{
  "num_key_value_heads": 1,
  "norm": "layernorm",
  "norm_eps": 1e-06,
  "parallel_block": true
}
MLP neurons of a small language model. Each row is named by its layer, matrix (down: output weights) and neuron, and shows model dimensions 144-207. Each number is 200 + 40 x the weight over its row's rms, rounded and kept within 0 to 999.
After each neuron's rows, "fires before" lists the tokens most often just after its 100 highest values on Wikipedia text that the model never trained on.

L5.down469,175,245,187,288,236,226,199,292,262,225,265,215,195,193,156,251,127,212,178,225,178,157,216,163,184,149,225,221,147,179,151,167,195,104,225,165,203,192,199,144,121,209,216,225,226,205,226,193,134,169,183,186,275,218,210,184,214,206,215,238,201,178,184,312
fires before: "ed", "l", "ic", "ur", "ine", "her"

L10.down594,205,180,149,190,212,230,195,213,195,218,154,194,224,225,191,243,223,203,209,182,207,279,109,208,200,112,151,185,197,174,168,168,189,221,241,217,250,168,215,260,212,211,208,194,178,200,101,212,211,195,190,176,185,230,209,92,193,148,214,238,246,123,161,182
fires before: "es", "e", "y", "ing", "ent", "s"

L5.down510,188,207,232,225,231,142,249,221,225,141,179,272,159,234,183,188,129,127,178,210,207,172,188,219,180,261,168,208,175,233,294,146,191,185,271,197,200,278,251,238,186,163,181,198,230,170,172,211,181,277,219,159,112,188,222,260,174,203,222,209,214,163,188,219
fires before: " ", "b"

L5.down611,157,200,192,117,150,142,205,234,198,93,200,291,198,195,197,170,232,233,202,219,178,230,288,201,129,133,143,256,175,226,204,212,222,213,240,175,235,211,202,226,169,226,161,179,271,153,262,202,226,204,202,215,204,182,138,160,184,196,184,260,258,219,175,154
fires before: " |", ":", " ", " |\n", " (", " c"

L10.down689,215,217,210,236,158,140,198,132,185,136,160,143,189,170,181,272,151,222,184,208,186,198,169,221,212,279,169,145,149,206,232,257,149,165,164,197,192,225,155,287,210,141,187,208,175,280,211,176,136,161,231,190,182,234,235,159,210,197,183,217,175,205,218,167
fires before: "il", "le", "ly", "it"

L5.down936,188,189,185,263,128,188,207,234,186,219,175,248,250,217,220,173,195,213,231,249,136,221,141,133,151,211,127,195,192,221,175,194,238,252,252,131,191,166,236,228,225,219,145,223,221,193,164,272,256,138,181,188,157,196,152,185,246,229,174,202,237,191,259,176
fires before: ":", "e", " c", "a", "er"

L5.down214,265,195,164,270,198,149,276,151,233,206,207,222,202,166,208,213,238,174,203,207,241,143,218,121,242,206,222,178,204,204,184,213,183,124,152,212,114,227,243,237,216,200,223,140,237,226,119,266,176,153,273,216,130,230,238,135,209,217,212,191,148,139,250,172
fires before: "x", "v", "c", "an", "as", "ic"

L5.down848,220,230,195,183,158,174,190,197,78,150,190,183,219,189,240,226,263,246,268,156,219,173,184,146,226,145,139,241,228,215,274,138,211,260,197,287,248,201,246,240,230,234,200,183,267,200,183,171,177,193,179,234,238,238,185,184,240,200,186,178,73,253,262,156
fires before: " |", " |\n", "ore", "F", "ep", "A"

L5.down668,182,196,146,151,181,200,221,184,215,122,247,152,219,144,116,222,204,179,233,144,270,256,218,230,200,174,160,196,182,185,178,257,160,150,157,149,172,154,247,272,244,224,167,229,224,184,217,230,171,233,220,241,214,156,265,268,203,161,181,208,198,239,195,174
fires before: " |", "er", "it", "s", "and"

L2.down339,242,142,148,233,163,179,251,228,226,182,210,231,189,229,158,96,207,217,256,194,223,199,177,142,198,186,209,150,189,237,125,241,191,129,210,255,221,177,181,287,194,184,288,180,184,171,183,205,227,162,236,209,215,173,299,210,151,229,182,152,218,247,142,230
fires before: "k", "c", "ce", "ican", "an", "ath"

L2.down5,237,194,135,188,191,177,148,208,160,193,241,288,154,262,204,208,181,183,231,211,198,187,246,206,254,304,152,136,268,192,234,121,280,240,260,158,238,172,260,181,177,174,223,177,111,214,133,209,253,224,227,200,157,162,227,189,208,170,192,325,158,152,214,166
fires before: "r", "i", "ial", " of", "he", "es"

L6.down380,206,185,180,195,244,179,227,182,132,202,100,86,251,230,144,215,187,189,250,194,165,180,212,261,124,231,132,210,258,215,223,121,157,220,197,187,221,167,212,228,232,188,226,188,140,167,228,248,235,227,249,260,215,247,195,206,196,177,224,221,200,143,155,203
fires before: " ", "le"

L5.down618,199,216,216,201,153,205,207,154,170,243,297,228,224,200,143,189,209,284,166,183,233,144,157,139,135,157,169,121,218,206,186,143,234,185,127,237,236,207,285,234,205,219,260,194,231,232,230,202,213,165,186,224,242,252,243,164,215,229,225,257,192,145,227,162
fires before: "ed", "ing", "e", "ation", "iv", "ren"

L2.down697,195,248,176,220,184,159,196,218,236,234,226,207,165,150,219,140,143,253,183,195,229,139,176,175,239,199,212,74,240,244,189,234,161,148,243,252,204,198,218,180,209,175,232,173,171,164,173,180,284,191,226,158,178,141,199,209,210,236,232,197,247,224,227,148
fires before: "c", "ished", "k", "ce", " a"

L5.down706,177,172,185,209,145,207,146,172,174,220,167,202,250,214,189,214,243,141,151,210,226,200,193,295,190,249,158,174,187,200,207,225,162,219,248,198,234,258,146,200,125,109,185,164,176,208,145,255,156,275,182,230,207,207,225,227,196,200,226,230,235,195,210,219
fires before: " He", " The", " H", " In", " D"

L5.down731,222,212,235,237,228,184,222,148,216,203,167,204,199,235,154,173,180,199,227,172,255,192,216,273,260,140,190,198,210,182,238,153,159,175,189,184,242,261,200,285,182,226,180,212,218,135,184,234,181,219,145,274,153,155,149,237,217,201,200,230,187,195,161,135
fires before: "c", "ec", "ce", "b", "n", "ect"

L8.down533,178,164,246,163,209,268,154,262,210,186,196,217,211,216,228,102,272,161,172,206,205,302,199,148,191,180,252,157,238,182,170,241,114,242,203,188,241,217,175,220,195,124,180,162,194,238,226,226,202,183,198,258,220,210,245,223,271,171,128,161,234,231,217,230
fires before: "k", "ican", "a", "s", "c", "ord"

L8.down152,247,285,260,108,138,206,222,133,212,217,130,200,219,183,232,224,274,248,217,159,233,199,201,247,193,163,220,151,245,244,260,221,256,242,229,199,127,197,183,130,187,211,177,192,232,221,192,202,143,229,184,210,147,182,198,211,136,147,265,272,126,207,190,244
fires before: "-", ":", " |\n", "ew"

L10.down735,294,171,228,207,164,264,216,220,212,153,230,227,133,254,222,205,222,223,235,151,234,211,138,249,205,145,177,193,179,216,187,175,271,168,243,221,248,182,245,183,131,172,145,171,257,148,263,228,197,238,188,202,135,235,236,262,193,204,269,249,198,172,217,268
fires before: "2", "3", "5", "1"

L6.down206,163,161,240,160,184,162,216,192,184,206,201,206,193,203,192,196,156,162,223,184,228,227,138,210,180,158,162,162,150,207,253,168,185,230,291,206,185,173,175,218,164,159,176,201,281,123,220,216,127,212,258,150,238,103,180,250,162,252,245,192,199,179,237,126
fires before: "inal", "in", "ative", "ice", "ut"

L9.down630,116,141,131,196,167,132,186,291,217,162,183,183,210,228,256,231,196,211,118,224,179,209,167,191,243,147,179,186,178,255,231,188,102,217,193,197,183,151,269,189,203,152,170,243,250,197,167,217,246,195,180,241,277,158,225,265,207,183,256,231,237,171,218,214
fires before: "0", "6", "2", "8"

L8.down709,183,269,204,207,207,229,213,169,203,198,225,136,232,172,152,187,180,181,179,259,207,134,205,141,160,117,239,238,248,200,136,208,222,143,211,190,219,249,260,242,152,273,193,204,199,203,304,219,219,303,246,240,206,199,197,145,186,259,161,175,203,229,296,159
fires before: "pt", "ed", "iv", "f", "ib", "id"

L8.down899,282,164,232,157,180,214,261,247,234,217,217,177,309,174,142,297,255,255,226,214,214,241,106,171,190,211,109,126,218,201,210,217,176,162,222,215,230,279,185,181,226,195,176,158,273,225,175,157,164,175,209,191,194,209,216,194,201,166,135,182,98,172,124,186
fires before: "l", "le", "or", "ra", "i", "il"

L2.down446,231,135,143,247,155,189,176,215,260,193,185,213,232,280,207,208,180,203,184,199,237,227,164,211,238,201,194,273,212,162,171,136,277,216,163,172,214,202,174,300,221,143,138,180,251,192,230,154,193,145,249,75,189,217,169,203,189,159,250,162,225,272,160,190
fires before: "=", "P", "C", "H"

L8.down980,123,154,230,201,216,237,177,184,206,193,304,150,191,195,202,186,193,246,210,235,222,165,193,115,259,215,172,239,240,200,236,212,186,86,172,156,165,147,172,247,203,231,176,163,206,206,128,163,261,122,165,220,243,233,259,168,255,173,164,188,142,178,224,269
fires before: "f", "st", "c", "d", "clud", "n"

L10.down1001,181,239,217,127,292,189,188,160,157,189,129,98,175,155,190,155,188,132,232,271,212,193,227,244,166,172,163,172,266,205,128,124,150,215,233,168,224,230,185,212,244,226,201,170,213,231,211,167,129,222,185,259,218,133,204,212,229,231,221,177,140,136,186,130
fires before: "le", "C", "+", "en", "e"

L6.down394,217,185,182,180,220,189,241,240,300,200,273,215,204,277,183,259,224,186,178,168,262,161,84,199,162,254,151,202,202,207,181,232,206,154,164,216,135,193,129,170,88,180,187,172,203,221,189,189,140,195,258,257,248,217,139,83,202,240,186,187,194,182,169,209
fires before: "l", "her", "o", "or", "ain", "os"

L6.down473,218,237,214,156,180,228,270,264,226,196,229,221,184,265,159,200,263,186,179,205,199,257,146,183,249,204,216,203,239,136,149,156,142,151,239,182,213,222,170,181,227,174,203,197,246,179,178,254,193,270,228,197,195,186,186,169,224,88,176,222,161,219,199,150
fires before: " |", "0", ".", "ary", "6", "2"

L6.down269,163,258,190,252,214,181,216,178,246,248,242,167,200,212,200,176,172,160,175,177,198,235,193,132,203,165,154,122,213,232,254,234,248,168,246,268,245,177,213,230,230,168,197,166,225,209,187,195,140,230,195,181,137,164,304,181,212,186,142,229,176,123,99,265
fires before: "al", "er", " ", ")", "rit", "um"

L10.down602,218,211,246,196,216,151,217,142,233,266,194,243,183,135,194,154,194,140,193,293,188,197,257,131,181,255,209,198,237,289,266,197,244,184,162,226,224,214,224,172,259,265,231,162,208,214,148,168,218,203,209,159,224,177,175,196,235,238,226,280,173,162,206,131
fires before: "p", "i", "f", "ab", "es", "v"

L2.down713,216,246,144,166,209,190,177,162,169,169,184,200,205,158,275,232,160,205,152,202,220,156,215,205,101,206,224,278,234,178,184,175,199,259,252,186,171,206,216,173,236,145,198,211,265,255,214,167,139,160,242,163,223,211,213,169,255,235,208,150,231,202,228,178
fires before: "A", "C", "==", "M", "S", "P"

L9.down514,154,163,187,269,171,264,222,194,224,175,184,201,120,188,190,237,205,119,216,214,182,206,215,176,209,174,149,156,197,185,191,232,283,232,196,164,160,165,218,211,246,213,192,233,255,216,236,203,217,245,147,179,186,175,256,200,183,210,237,195,175,152,189,248
fires before: "3", "1", "0", "6", "2"

L6.down414,221,166,185,214,226,154,182,145,276,259,244,210,202,167,149,174,233,194,210,200,199,189,244,170,212,218,155,182,240,171,215,167,219,219,166,248,145,215,234,197,252,165,45,147,206,206,202,234,207,141,163,239,224,202,217,104,109,173,171,230,226,81,136,227
fires before: "le", "es", "i", "ip", "ation", "ular"

L5.down614,187,219,219,204,177,152,284,175,203,169,187,228,218,188,175,190,147,149,212,183,211,169,239,283,181,181,259,232,209,195,152,164,165,213,254,186,193,234,230,172,170,170,182,217,165,205,158,249,233,267,264,192,223,290,207,215,252,179,140,154,203,230,213,198
fires before: "9", "5", "2", "0", "4", "8"

L5.down18,213,195,151,216,234,172,223,233,253,170,158,223,184,252,146,232,161,209,179,198,207,169,116,105,204,164,194,185,253,192,170,143,274,175,263,230,153,232,190,183,187,218,213,192,187,119,288,193,197,212,230,280,202,284,172,290,156,193,235,263,196,235,180,262
fires before: "ily", ":", "ous", " by", "ad", " "

L5.down415,241,190,190,135,217,114,135,243,152,144,211,213,204,163,204,206,222,255,192,148,211,278,165,222,238,179,154,211,310,209,202,189,193,199,214,215,257,187,229,183,207,182,91,134,175,230,178,158,235,217,263,213,259,207,177,163,233,200,150,159,198,150,206,225
fires before: " |", "al", "es"

L2.down107,229,201,183,162,168,168,153,174,176,283,175,167,182,169,204,152,170,236,156,119,146,249,255,313,222,138,176,193,186,170,255,122,170,244,113,199,168,297,231,234,204,149,186,180,178,192,147,163,195,190,168,178,253,202,205,158,180,232,248,211,196,168,239,206
fires before: " The", " A", " In", " H", " W"

L5.down208,226,159,195,157,194,185,165,156,153,224,167,195,244,240,167,169,167,235,183,204,194,252,254,187,220,225,160,184,272,299,180,280,193,260,308,189,117,162,226,176,192,186,110,204,164,142,201,220,204,219,188,219,214,165,179,271,174,245,289,159,177,177,230,168
fires before: ":", "S", "D"